{"d_mlp": 512, "rope_base": 10000.0, "qk_norm": false, "init": "normal", "optimizer": "muon_variant", "lr_mult_qkv": 0.7, "decay_shape": "linear", "final_lr_fraction": 0.02, "doc_mask": true, "steps": 10495}
MLP neurons of a small language model. Each row is named by its layer, matrix (down: output weights) and neuron, and shows model dimensions 96-223. Each number is 128 + 24 x the weight over its row's rms, rounded and kept within 0 to 255. Numbers have three digits each. A neuron's up and down rows have the sign that makes its largest values positive.
After each neuron's rows, "fires before" lists the tokens most often just after its 100 highest values on Wikipedia text that the model never trained on.

L4.down214:138145152133124166083131118146127112095164118136133162141093153127071147103159115138116164133087092153131096107083080154163102188112130150150114119131132118081139106126118122077135123108169122108117133101128106106140137127127104103143125081116131091142171123139149139100130127123097121096133161133144153128138133160131115088112131174122094111112173146174088138133144149109136151128132
fires before: " -", "-", "{"

L4.down166:109152153132113145081121128111088121120116151135127124161123090079144138102114142141141146126149131164160153123138094128133119116111139101129135133136139130130160136133107102100119107136127148120143119089136159125124120150127133140115106155130166106130129148106149123123061155133089142112139144141164112146121114104115124092124097098121126073157146127157134143140141171087128146125092
fires before: "-", "|", "time", "year", "1"

L6.down147:146132164124102153148128113116112153114130146135157119138104146111088157138151080152119138126128091159121097123137099157155117107130125139141129100127153129114120127108101140072119136111159125131136134131102173116154138143161136101140160099111163124160139130122086167093104120162107136093129099141159129124113108123122132130119146126072100109091143121127112161132150121152133117106165
fires before: " -", " Aj", "-", " Fer"

L2.down360:129143134105125134104150126141077143138148135183136108108102050118160122086135139120110181100095107131147149159156146174168132107131142135102132177147128114098094143095155164112162095090086149163099095121127118128113113102114096138144155075206109157121120116108162139171125107103106138132134162114143142133158110138142124091091191141146143135165096123160087090126106165085140108129137
fires before: "\n", "=", "\n\n"

L2.down283:174133130155123148071098124141119122139138122117113113147173075080121147101103110122102148147136155135126130152125085129138130153136143146125140114120098127113081076086116111118142142113130117120106157140110090120106115185142111149147151109162128094077115146104122121141127127106129104093106119102110128114095153114135109163125129132134100139125086117168100096130130190077103126128058
fires before: "=", "|", "-"

L3.down117:138110099158097091140127072114168092171122106118129152136129160130071144121108149149098143109094110114112116125115142146090154142144126125154121119102127156116111091120122135160113151166139139165170102136164152142117128129104123160154104142129109126113124073105115119130106090116123113151155133121132142116132121102131124102170114092136081162126107159131111150173135136145135132091095
fires before: ",", "on", " to", " the", " by"

L4.down144:117159165112144120129136098115113135124155113073162126122171105131108111093098161117115140111154090116177099138125136157114121139122114132116127135108134125075153128106108141072140105141110133119181124122120122129133102095136117165123140102133141118125130118143107106122102106174131146148135130124149138152118098086119095136138116163154138108145087092130119122139164109157140125130088
fires before: "="

L3.down281:154127113108093113155099123062162104116140135107131089146121094113126141129137118102125131132132158152118081124121096109126094132098141127134154149135123162120154125109126168169087090129139131107121107083134149127104121109139093111121135165140146133156160105112107152140166150134108113128163159125107110150139166164130089101142082165121151120116142164171183072126126141143130113071054
fires before: " |", " Format", " Label", " at"

L6.down19:134117135114150133125108129119130146107128132100154072125145071112114063135116154126144151116111091144154127117125115163105093094084113118100111112123126124118156121096140141123163115156165114154151085110086112131111127080122109106141122113125114168089143126137141142121097161122145108150111154141147126159129072118094106080141139091141154110134087126117125107105137133120113135120111
fires before: "=", "\n", "\n\n"

L2.down122:143124134171120126086107101099161117155154112135135111167174078111092137111107111132105149157123132155131062124095122096112119121123123122085155161133125120112082134103084138098135124139162130110115175108121079124111119125120158103139121132122086137149146090143129130135122082139137126134133120152133107128098142152074161118179136086085105098132134155125138144141154168108108125076078
fires before: "|", "-"

L6.down305:104129113119110111080112116112139097092119091100117143120113145103134147143153133144127180110171121125126123107132101126160109114075104112097175105095146175199172121161136152152173143173126107104103117111118132172115131130122135116085070093184130074052126121125136114122135144117156112170164150122121134128128140129124122117113142149123169130132150134157136106128130116111102149138111
fires before: "=", "\n\n"

L4.down152:118108143130123109146123148127137139159165134125075146165105073123095088104129107104158141187156098134116079157127106123116140131121141137130159131127082132136073116170126122102153143152160146173156131142129120130125132085122137096123132119142092072107138120126111095092120070158121121161148093178128089158098120119143182133171130118120121090090127146171118153145099107151127143112142
fires before: "|", "="

L2.down34:106105159111139130099163155078166155114170093093131088134119094108121158095163130128175130135108142113127134142144140136108134102130136141162173154130148128124161123118101108126101151128151144136107112175120138169160174122081170106134122150113140144115154114103119079170115176156085113095154162125146130140137118150135111112132148145130141094125140140108122119086140115156121127114140
fires before: " |", ".", "–", ")"

L4.down36:140130122132163156156145164135126118134074085118149119158134137141139111173079112146146168131135123122142116142122096119124100104155163120155155115090151111112127119107111117127169080122137106134099116088078089130106134192120109078114130108086151121118155139197147143091123127142107143137112116130113138110147100153163147093129158137141120164166141125105154129161124123122151104159136
fires before: " |", "%", " m", "0"

L13.down186:145151161086123165120110153140148113098108151108123135124125101183141070122096083128110128141153131096059120074101130069151081120123146093144150093111151137146150089134135117151121118127189116120092137109137121169134141151149093098120076153141135087110110137115088158134110142130085113146145160116107158096123076151092128129120173122164137119116177150110117137136105126138107120156114
fires before: " |", ",", "\n\n"

L3.down131:108107058163090148102121120150115136131134124105109124128134100132131184119156135093160124113112121143124123127067110129114120109149127141133119133136161167130149099135124129123154118110143119139099171110116076135127150155148108150140134137141130167124138117112122159107110172121107168120116094123153160161168135134125166133154142060114127090210132115103180118109076129110102085156112
fires before: " |"

L10.down132:170169150142131098139120138097152147141153112161087080162159089113157117134117160131128117115091123129117093140165116107149133100122143147121129140145125123150136138068110120097133160116149084132124143090117079131131152071155100154139130162125130108112193099135097110115142078157132124113123104115118109130121099105067137134104142113141063136110140101132147131106110117115124119168118
fires before: "-"

L9.down196:104130138208157122136122088098111142128114109113096132139114136123171136136149124079095114172140132161124151121082172145153086122104132145128117124131128107128136132179133174146110106116146127145118145089108109141140126138155138111126126107138106104122112107165124120181145111140116102125111127160138173143116138169130133159123162108117126069125148149116131144097135122113163134110069
fires before: " in", " on", "ti", " Science"

L6.down334:128172152142164144098119125149119136123113149124094141072101088112155102104133134108115128105108120140157145142152115122173114116153128115131154163121109185126120107129158144106137094124109129125116106146140134136140103154095118144137155140167107141141110131138125179137119085128140103097170127139085157097162113132125095103112168082136138141165109136115130115165129127154118121154121
fires before: "\n", "\n\n"

L12.down38:128126126121130198089156099126146142098106176103149106127138142168103094123144082141126142118158132198111141122156113159096139126120133123071106117118103155127131089106089142107142136104132102136104132102152126155150112122110182183163113094156106100137113130115164144175120089105132153157127107135121120123123116126107129099150111094134126120117150136186137088109109142118124131113142
fires before: "|"

L3.down360:129101146113157156122111127150137109162116118106129153106101165137127098129127152143188192166128142149154133097115158145151115114122143075101132116100138125126113124083123132157113102142142118117141121130125140132109172117142150161125137131133164160140153110135135156117106118147125125099149111148122133119127164157151108155190125156103127125177175116101136104166145118141090120102129
fires before: " |", "-", ".", "\n", ",", "ti"

L13.down241:141147124099125087142091113110149087107133104123140136136089140152091174126114159131153115090125127119117093147105130130126162132139135167128107130151086106161104126123143158124098136104119144086122084085110121150123103163173155131118106153132108144092096139154116105123141136125121144195113144088156173121153113123114120108143154132139109105100137111150111131119067103155110134113093
fires before: "\n", " |"

L9.down381:133143083111145103119190150123132148114125095127120175135144112161099113123106122141142102121118110141154121185127120171120100123175114105119115118106103091096093148127145156175140103122124149126132143144148091137130147125133128111175106091160133129162135098151123153121134118149144145164078152098148149127126096144114123137124126136105114130097148125103136150087115094135114117150151
fires before: ".", " |", ":", "ion"

L13.down418:082104163128108195142135114145112133124148169154143107176151155124148158111123184117099098102136143148122119124146132152129136143129135097117120115119106141103120128088132130146133148139117149144129106187135137124096160116152117109169147132123100129151126119193145094099124128119100127137090164107133133134142162130145100157122146118129129151126081142117144158136136147152109121113077
fires before: "="

L11.down469:125134126120133169124093146144129171165065120136121122137132124166095139127161128129156122128142137092165100135099120154101125122126098139147128127061111140137094120147126132180157089161134133146083126117118151149118106164126106112124134145165089160116093117113112156085097145114091133167117138138132127122133117133119084061136151086125157125180106125166111146134130129131096153079155
fires before: "=", "\n"

L11.down164:107142142128104153120127144168108154142128142157128184133108145122180099089125120164151138111131140092129118103143085096119118137177128134099143161136122125164116120160148132143108115103142101135111176120094127136162133140142095145129128140091112139169129171147139149160140166115163098097106180156110155136138115130135094149135094142145128142151138129135106106171120151098109132115109
fires before: ".", " |", ";", "ng"

L13.down184:126150104146142120097139083162141120147152121098180137100193133097088150114173099105101117097108141142127121131179055159096095142098152095122123092119120123139116152091152148091109089112155126125107173119111143160145106129138153137175129117175138152135162129133128118145131124106131138127133130117160123118160130151137149146052106189137127122114155097137131107152097158156107128137123
fires before: " |", "."

L12.down218:167158155169123096125136177138150114146117159120121125150117114118140121090116119172080076154143123145139115140123101121175145165143116116110069136089111125144098148126149124121142173160101145142109150116145144109142076160140131134085120129103145120086115117128111164098122136104126170124131105161123140104116120104144121113142151164147123131084169147109111160130115177122136119153112
fires before: ",", " and", "."

L13.down282:156143160143109143168125189117096129127134177152123118165148136158138109123103140100184151126138148140094113129133110125137081141156090156125147108097132180135134127084128179113154128130129145151121122130108123122203092131125148160104107131131148132096157129130088127096154119121125160079123150117093086132151126124144123146124155117159156148160150125135126122141124091102107113120130
fires before: "-", "2"

L12.down56:155156131136102165150167147090100113162170159153093109091189154127096125137105111137119131117127172128156112129152094109186117119104140103137097133087158155107127134142155115156139114107136152102103121136178152153146100109127142160090090105107166080069114122146084107151192089146127099133164139132125163154109115103144120119137114112152116104148084135117186142128137175133155116110128
fires before: ","

L11.down366:118102112072140143126142146141124109124172121113127148151133087139176099112147105137125124140094141116132145094116137121105084114112104126166092050153150166123126117126148112138118190189125100103124158049127076092110133131129121123116105137123127152111107125153157145161137159173133152104151105117138140152114136120123115162144134165127121126156119140152163168119104146147103123127098
fires before: " |", " of", "ed", ".", "d"

L4.down130:096172143105125140183080104135159099088150084106118122151106143122140134128084103135174086134146110079118131131115124170173153173117130117119147117093093174132096127096096147140114105111143146135152148118130139141166166177129127150114124094154130109154146159141134119089124179121113140122162168100073133111093118110126126165124127117096156127151130143090125150162159155127102166105167
fires before: "=", "ye"

L13.down290:120108178094174125112120109117152102125083165122153121090145104153115162095135101065150113110146130142142134087126141133155125165108093129114154142131113099119096115133125107141120126120124126127160108147132099137123163151079130093130124186137153108168142099105140162080124169131105187081164082157076074120104101130105140115083151119096127127091143125135143145130123100145132151125119
fires before: " with", " to", " between"

L6.down498:158152149126139153134158142110137093120122109118092122139159136108131113151139149137110106095123143133117116115098136128164131121177160134128112154086160117125132129082147112120094112179126079139128111120119108165131131162123105174118177138115094107075120143141134116121123134159143141137140139147088134126157125139173091173153141085127150122126126109101129122130091121121142093155090
fires before: " |", "–", ".", ":", ","

L2.down506:124127145113118120149089113105112116097113156136116116152137133094116129120124141112168153151093127125097107125119129129120115153134136137133135095150130104130121113107117134106119105095136108101147091114138136120088086101135170114147143098139143138167135101092122113095176110179095171137157169111149125157126115108141072124131097147090118078127141110133111096124119140157174117107131
fires before: "\n", ",", ".", "\n ", " |", " is"

L6.down490:185107147115116139110135183191098126174137084124121145104104088132156165112142118160109136148171138157097131149161144130145134101131135123143147152131111125096118155131133130163138166140148127170148148158182154112113127157115158146109145151151067070134155143118114158127129119110161144124147153143112120150123095119105103152124147149117139161131118149121108150122098114126141127118137
fires before: " that", " to", " the", " a", " \""

L13.down164:128105132115161143113143114133103105130155128143196132150119147132105107124155120158117112050082077159123100110157092154170157090146134200163120106079124141126141145109109150132112143111138151118130129100143142118172138147132141125123091152122140122106163133164104124106118106128157150176139116137137146150163134122125140149131176122115094121094110129098171144153117120142151141090122
fires before: ","

L6.down187:170132151121121119095122152147132136119167111131102127116115132096136153111130104135083098146143180153141134123108108118104150160135134159109099100128168127123143106139100107128109137132141128103124170124068140108159097113095135142128106111119115102112085143099135120129115116134129158152157155124133111156093158129118143108157103177188112120124134122081096123099153149089111141129131
fires before: "="

L10.down326:155160124128110116109085096126113147098158103112124146151157165116128132138141094131123112151165150118107102141133116099115105112144133151124133154116136103138129140135092132153143131110113068096085140071122149145131154161127118106105092090130145132120135138142121121140128144116104148135121147133172114157109135125120116094136096173122100108087175156163138121148143149162081104122127
fires before: "\n\n", " The", " In", "=", " It"

L11.down171:149073109107157082108120137200099139165121154109144174112085134129113130146134110183080152151107114163102125161104103094143133140131124101128108139126103140113106134175141099183150145131161146140136156120130171087147107136158065124157153136160161125139153142124131172149116128123153112140117125064122130164122078140097132109102130151095117125154120160142110124123131159078114108123175
fires before: " that", " to", " it", " he", " the", "s"

L10.down2:152160105119118137123104116116119093141075125122162124119143115151099111090150089127162130145114153173132142132101107171141126134145129205136175153122136115148095108129135090148141103125139147187090111090106140118140148152119114124132141102141146138162097117169139118129156145106087106130140124127152139119137157187162131136116113166147114112155152147102137151158132134134125169147138
fires before: " |", " /", " (", "\n", ")", ","

L6.down134:127125135100163135108096126155152137103096110102118136070133148149155138087108091095100162152106142145146155120148134111130105097159142169127109137111111098108128143100090113130134079142088132108122121150120110162121152112142096134131139101119151124128179162110155138161107143166130126126149145140119171148131110121135104139094148112092106118115173125097156118090082105118125098120131
fires before: ")", " |", "\n"

L13.down126:171154163117127167145136144126139139101164154169111122115104099111110132108108131133111131111134113105172101111118114101158126153152090150138103121111127109146123104131091106152157119094107128123151125085079149083141158067129125094122131122121096131122137129190119117134170161144131173089156079163119095121141116115108115108124120100154117129112133155143154152105156142091133091138107
fires before: "-", " -"

L13.down321:108113117099132116139160142130135128136129147150125208125095112117129098144144149134111127134086170141147154176143137151131145116133110114082116106123160136125104162130124131154166101132163145156148104127106136088138166107173143130088108106103103159122097139104142114102138173136131131107115138089113158165133167116132111140123079188111093126143135118147140108138139141111151150097150
fires before: ",", ".", " of", " and", " in", " on"

L4.down13:151103125125107117144126093117103110135126129083120111119096134141094132107151086096133121164110145148124184105078122107152141113083134114169151125115122085164133124097107115123113100125141090094141116117161070126073111108120126151137179141152155105128139093104122150094142160109132101084097119131117140114151128154134118158161109146119133104146162101090115133105134094093117155150093
fires before: " |", " at", " in"

L6.down324:089105115133157163096095113129166158113112162110138121132120144112151145133136156137136108084156092173114135154172129112165120138098159117156121104135126089130081163143158153133191140131135154097133128132143106112140123123106095134076124165130128157135128131138107163136089109125128126134124156134143148134119131128148144100149157132117172123111107143140144132084142140088138131118148
fires before: "\n", ":", "=", "\n\n", " an"

L11.down200:107136143170123125179091123118118118112166118130138138156124153139148132141180147162127100120137125128128121093136093074127125139131140126100132143119135162131135140145117121160111137113123113161150116114137135100106125135139119166115080101122147103098127121138153143186111097150148201157096127133120102091175125179127097121171084137132140150099159097136094088153124162114147094128121
fires before: "=", "|"

L3.down237:115133127115125114150151171114154122117126083121106163118139112136119156126151114155171117140127104149153137158146140106133099098156112175122140090106146092128125159141116132102125119097145144080124129140143111131119097154108099149094160130115132190150125180126119110188135132122097141089134117124196100111117076133158152134130114146135111123148127121082099154107120098144138145144107
fires before: " |", ")", ","

L13.down449:137175150098219141095155116103139086143118103136115115190126147135141143118118178070152155131140122145116107134131155107111091141100136137142119162135116147137112162087152101114142147106158132102127156152135115141139118141145142162131139142133089180104129139121105105118114134124124128186112133126124149133131107115114069118129125077181147136088126115125162144097144114137111148115127
fires before: ".", " |", "|"

L11.down214:155135153099151137140104154148107128105151110175164157135148125168131091090135098121121147169126098090090138139121141130148160146083128163144083125159135128111119108123117073161135069108157108148115125142141133100106124105104137124171151114150124124142093124166172147155133117124130118122126140154127121120098147140116090109130136149076119136121106130127128155165145092118128057133162
fires before: "=", "c", "cal", " he", "\n"

L10.down145:090129135124103132101141132164087104148120113159097119110155106154134142105132118125117167146132131110137141107179148149138107099119102143152148100139166117112109116143114138112139158100090118144120077143105148150118115099097137115079122171151100069093154135165078158134125144113115116096110111163124108137160118097144182137068158076114116131147136119148133136134126170142130159097114
fires before: "|"

L4.down128:157125123116114190187146177147137144173123097189145176095123145150122169142129146136183158135135127119127141145129134152098104104119105139125124166106095100103137137153122129106123141113148128097135164154120094131103122167123135124089105099109104149120145196129102113107083161110127158143125162163164152147140164126152103175077108127159126174120122132127136150161098137101139124098111
fires before: ",", ".", " to"

L11.down182:115152158121138128088159099135119177154169156129147157120164095114155104107149155118126161136168152148119131140093112129114118127139136135136057132081156084110062119114154113111153128122119115118121127126144115114106133110147111142117177139128108126119072143115089144084120120122144154110123147119145180149167103175109113126136142142140122138142142082105125097127106174123139172136108
fires before: "'", ".", ":", ",", "cc"

L4.down353:141121110120099127103146188120162152122128128102129101130137100151106157160115125146113111131123141102109114148116114109130100064140150107126148103156186160108120079153137128167141133138139144129139119127119129127163124150111101101126106138108114162128157117117151078119119118143122160089129156167171146163150144115142113137142147093138106119137074137090150109119192116136104109109107
fires before: " |", ".", "–", ")"

L11.down400:145117133120142118111157113100082132118153111153116109115161160110125122135147149128112147121155140150140137085126151131153097140106119123119147108130107115146148119139163112179168141130125136114098122117155115117173101101117152111100118106144116160113098129097118131163144127141092119145173131108140164139116132118147115109103133181100091130102118150130111146116122163141121143091137
fires before: "="

L10.down459:128134110118149143145123135162119166141153108119131136154173082119151153138129163149159093132107168120113127120154091123101081134196101132136111131132131129126133132092133142115113139131150125124153098136135119125123095186170109149097160126122133135084111141111113136142158129137157133146121118117133100119126103132140084118144108106178122117148153085161119189148091158121098108141123
fires before: "=", " |", "|"

L9.down319:147115144119157138127121100197111159121130148110100134095101112158129107109151161142163115117119138108174143095138106116128128135129114102160108144120116108148136173118160180121162135151147130131122157090099149090117124115132128135101110139104095147075149162089135138138100142147086120110093156118156159166102146140108119056170131135147125142166141123132140148140142139122113083153098
fires before: "\n", "=", " –", " |"

L13.down369:128140154143133149113101141149144127164138101135075104143117120117140175122088154125119149154132140162148133128137120135113129104117128135098130119162116144094138136142125131126109140106158107081112116094146098150131151114150122157135103116079117113115148157124139117119164137126136118121132078136147162098111120120112141129084119094138102202177162141153083135139158169112123131101116
fires before: " of", ",", " to", " for", "\n", ")"

L2.down102:095111170138091080163124161097109159133178123081093138101135122147118141135135134129129142126115104131129142112132137082114112049117137126153139111094159127119139118122120142122135162117141133128118152153099142118092155160132192082157117122135094167141175107121115143151108120127153131127139105123161102094112121130163108103092115148122110086168168156136157109101150100097160070139133
fires before: " |", "}", ".", ")", ","

L12.down127:111166162120107139140143160153080127153130134124135160145125113146108155116162097083125171118140132151161127117105148096120137068105141128138100120078170107093111106100134105129151144162106124113107127126093149135123140121127134160099111138111103149139138134154107073118125148116118112140152127104113071110114118117175129126126124111141162156110123136138091160126124138129103135128142
fires before: "=", "\n", "n", ".", " medal", "\n\n"

L4.down172:152113135138125121149131122124129117134132152152116078121137098139105154110123164109160144107131144125102144110116091153112110114137163119140100113167136122155130149109149130113121135130121164171137103106145138144104099141118134142178167161169137138118104132137162139153169151114111158120165127145127110141142113154121159096095154133151181087099168077103152121099103149143139113145139
fires before: " to", "se", "s"

L6.down250:126146137125126129118175110107137137157112151135137105145113110116158108141096143164100143114111127118114129112103130129169112145130097112166145133135117158148116109126139105196129135078098129096133093124145141138112152087136139095138134080113082157110154139142144119148162114103120149151147120121110129159149135181127115132150131109123168126117099118123125152129097147126137113139128
fires before: "-", "\n"

L3.down160:115110166142134141108148121115148109105115130109144127127155078129161148133146129136153126150122125105121166148116145138117147108161152156188153160119142160117101130113108126155144143132137166094102140109167114159083143131106170119123139118119151161108143130091113112183116166157145120069118135100149132140110104182111118149125163164097114100143159158132132139130125099112151143129131
fires before: " |", " (", "%", ")", " males", ","

L12.down129:102122138168088096107191120096135114150126128106087149135144098111106155165109106122138065094104089179128137106151113189107139104110123118132150148091155093151089132086134119137120144149118133094135112106135132124139150158100089126187100102090118133113196102119127102155098182120131121176118140155134131124156131126116146166106173143139148145116119143143140110089075121131109150126116
fires before: " |", ".", "–", ";", ":", " the"

L13.down363:133106141135135124164125138174167137163171134099176180133154110090091133107153109137136120099137162094159127106130114145112150135120165103125113099067072117146113089100164102110132145161123146129115164166136115096138146135155160183142108094133125136138164133130109094117106106176170121130132085092135103132181138120107100121134148141102128103135108087112125113133144125144121145159139
fires before: "\n", ".", ",", " and", " |"

L12.down472:108095098099134137139176112148117176160155185132081167129121103144102125140137102168134146118148112107131160137123145080136148116097136086138115111117082141147143118127109118137160116161141143135087126097140150135130104142137143118101117125149144133095160103094101133150144131140127164102138111103132143117121114165112131112084152104116122103146138099147180074114096153155121131143120
fires before: "-", "|"

L9.down303:109114119118157123124159168125115159110135141187123127126164119114123133135109138142132096132139110149134129116128117149076153181135118136107112167102149177154152178131131106101141162114115083118140116177118114105155130137146161120117108100095141144135206155091170147104157127133119211111154092128135177133153123129158141142092087092117163123152135099128104144155122118105129075139141
fires before: "-"

L3.down503:121115133115102161096091168099138110140122068129145111112154120134123123082152133147132184157145193153076085124113113066139127117147105127119154115118105151103141166148113160096118100124153160148125120113134099146131151134109122117153139094136163095105195111110110076144095145120141161122137132142115145118089131128114142138056141162122138107175156139139150114145076122124113129099125
fires before: " |", " Label", " Format", "\n", " Boston"

L13.down322:121083111159108114148116140126147145162133140108146106119171124093166103084118095136132078103155180118107144123102146140130130103137129170098096144141109081105163109160088168157144108120116130166118134139123069170109121143115141145174131094144104083096161118119095121113118132134095119102112134122111117123133157134140161087118116157111128138179156129139158116120133190115121103104147
fires before: " |", ":", ".", "\n", ","

L10.down77:095080126144174110138156138099155172127134143110139124179134155114149163153137136146087174161149127118119128145116148124133115116121140102108109134132124135113102156145118104100117109130136117181118131091119083090109150119171127125117153107117130117129141162138179131108118118141123153132099102157179111132107111162116149171183088093131079113139155123152118139134129100115135101127105
fires before: "-", "=", "|", "1"

L2.down71:120148113152139133155116109117081114149123154146144127112114108132123119132140140132133133120136129119114176054086114121131154141134128137133153138133177140157162171099137115134112137133105120086160100113118096118115133137146130130113108106108099137123122127126136153073095128126134146135110115100111092101154150150101083108135153166081144113130084151127179180148133136105117126115140
fires before: " |", "–", ";", "."

L9.down430:135118137105126112103124160135147135127157152144132170111151099121120099142113164112165111121131141174111094101114111136128087132151141083145132142092136124143127196145113149187138163148155133122128167170125147124126112148124137101123151102133163177140194125132174123128142119131180114093111152122147116121108120123104131117102114103112087143117104144144155105101169082106130144137134
fires before: "-", "–", " Votes", " -", "'", ";"

L12.down394:145123141137122133136098087159137130127139098074149117103085087139114173115148136114156148146156107123119147127123116129112132150142151104162145138126132140126102107105122114125157144113138115102132109121132080118129109103141108169145121121131119134139104136144105078161111155101118117071132094132159121132094125122109091129111060154131133127127108095165091151139163164110147143092171
fires before: "'", "°", "–", "="

L11.down78:109095155076153085158130156155116136131141122072130115109123119156108105096113121164135141164121141118116076079177118178125115113137130141158093121141131155114114112125148146121120157111166131118149136088182146100128130142123116155120065134087114139123144148116086125110094151101097112128147150160144118117151109160119142115144118163079085124159097129126140144129129154094130078089142
fires before: ".", ",", "\n", ";", " |", "\n\n"

L2.down426:113113096150134190105149124107147127147146090112133111125149081132138150107119152118137151167156119164174114147139144136129110091130128201149127143105137123133145112144115146119132110118173102103111141132123103103141072136153123134153135112123117151068118096158090124135109154104156118110144153144109123103128153130114165116103146086087138119168100106115131123123179132100104140145122
fires before: "\n", ",", " |", "\n\n", "mp"

L3.down196:169081119155109145147133101132152185117099133101106129178138154105109121134142126145155146146161142127128148158134168122150167126097121118112141143141152162107151118152107136124139092113135137139160143084170142117146134143154168116146102144133158134133160147070134099153133172086117148109143082151136065159108186124123082139137082142071095151082150134170129107113157125097159130130100
fires before: "-", "|"

L3.down329:129152187083116147161144100129098143152158103139162158135144124144104156132129090156136131130158136073164103104122147110134188125117152123106140097138138108162139137132123090087135138093163146119148073119134128108119157144116123156174104123106079108129110126132146110165093135172116122120127128128141139155099104129141080136109120126107152128095127140078133150171154122127126105110145
fires before: "="

L12.down350:135128115132121119164203140092161175136131170155119126159115136181138142135132167080115097135126061123091117117114148138119097096112131139113115056127135129119168120128121116150107141098165091115112159145109139142150112153143138135135144128125086089119116138121150139140114122139157115126150152154094114112134139142120154070141121107139137143114163140115107108117128141180145142188128
fires before: "-", "  ", " 1", " |"

L11.down361:139129146153131090144160177130119138152143146131142105170141179181132122099151131117151128120107187122129120138126121109163174114104145114142137159113122144104127171104134112147099152144146101149129098137142153129140154141133146156130135151152096147124130124139157107157109147099080125187125123120118102137159156122137146150219118143126106134118132111151120182138150102155110107143079
fires before: "="

L10.down113:155135138163119150122152129170151137099109118118089190125128132056136133106114101123141126112133095146132146166177138122156139141110114099145104121124070117098079072146122129126138172112121150114112090145117087145111121125123115125171158129186126137163100146148146128147145116118153159126126097081111168099176108139136156119156149108128128117113118111116180086099139133163149091131102
fires before: "|"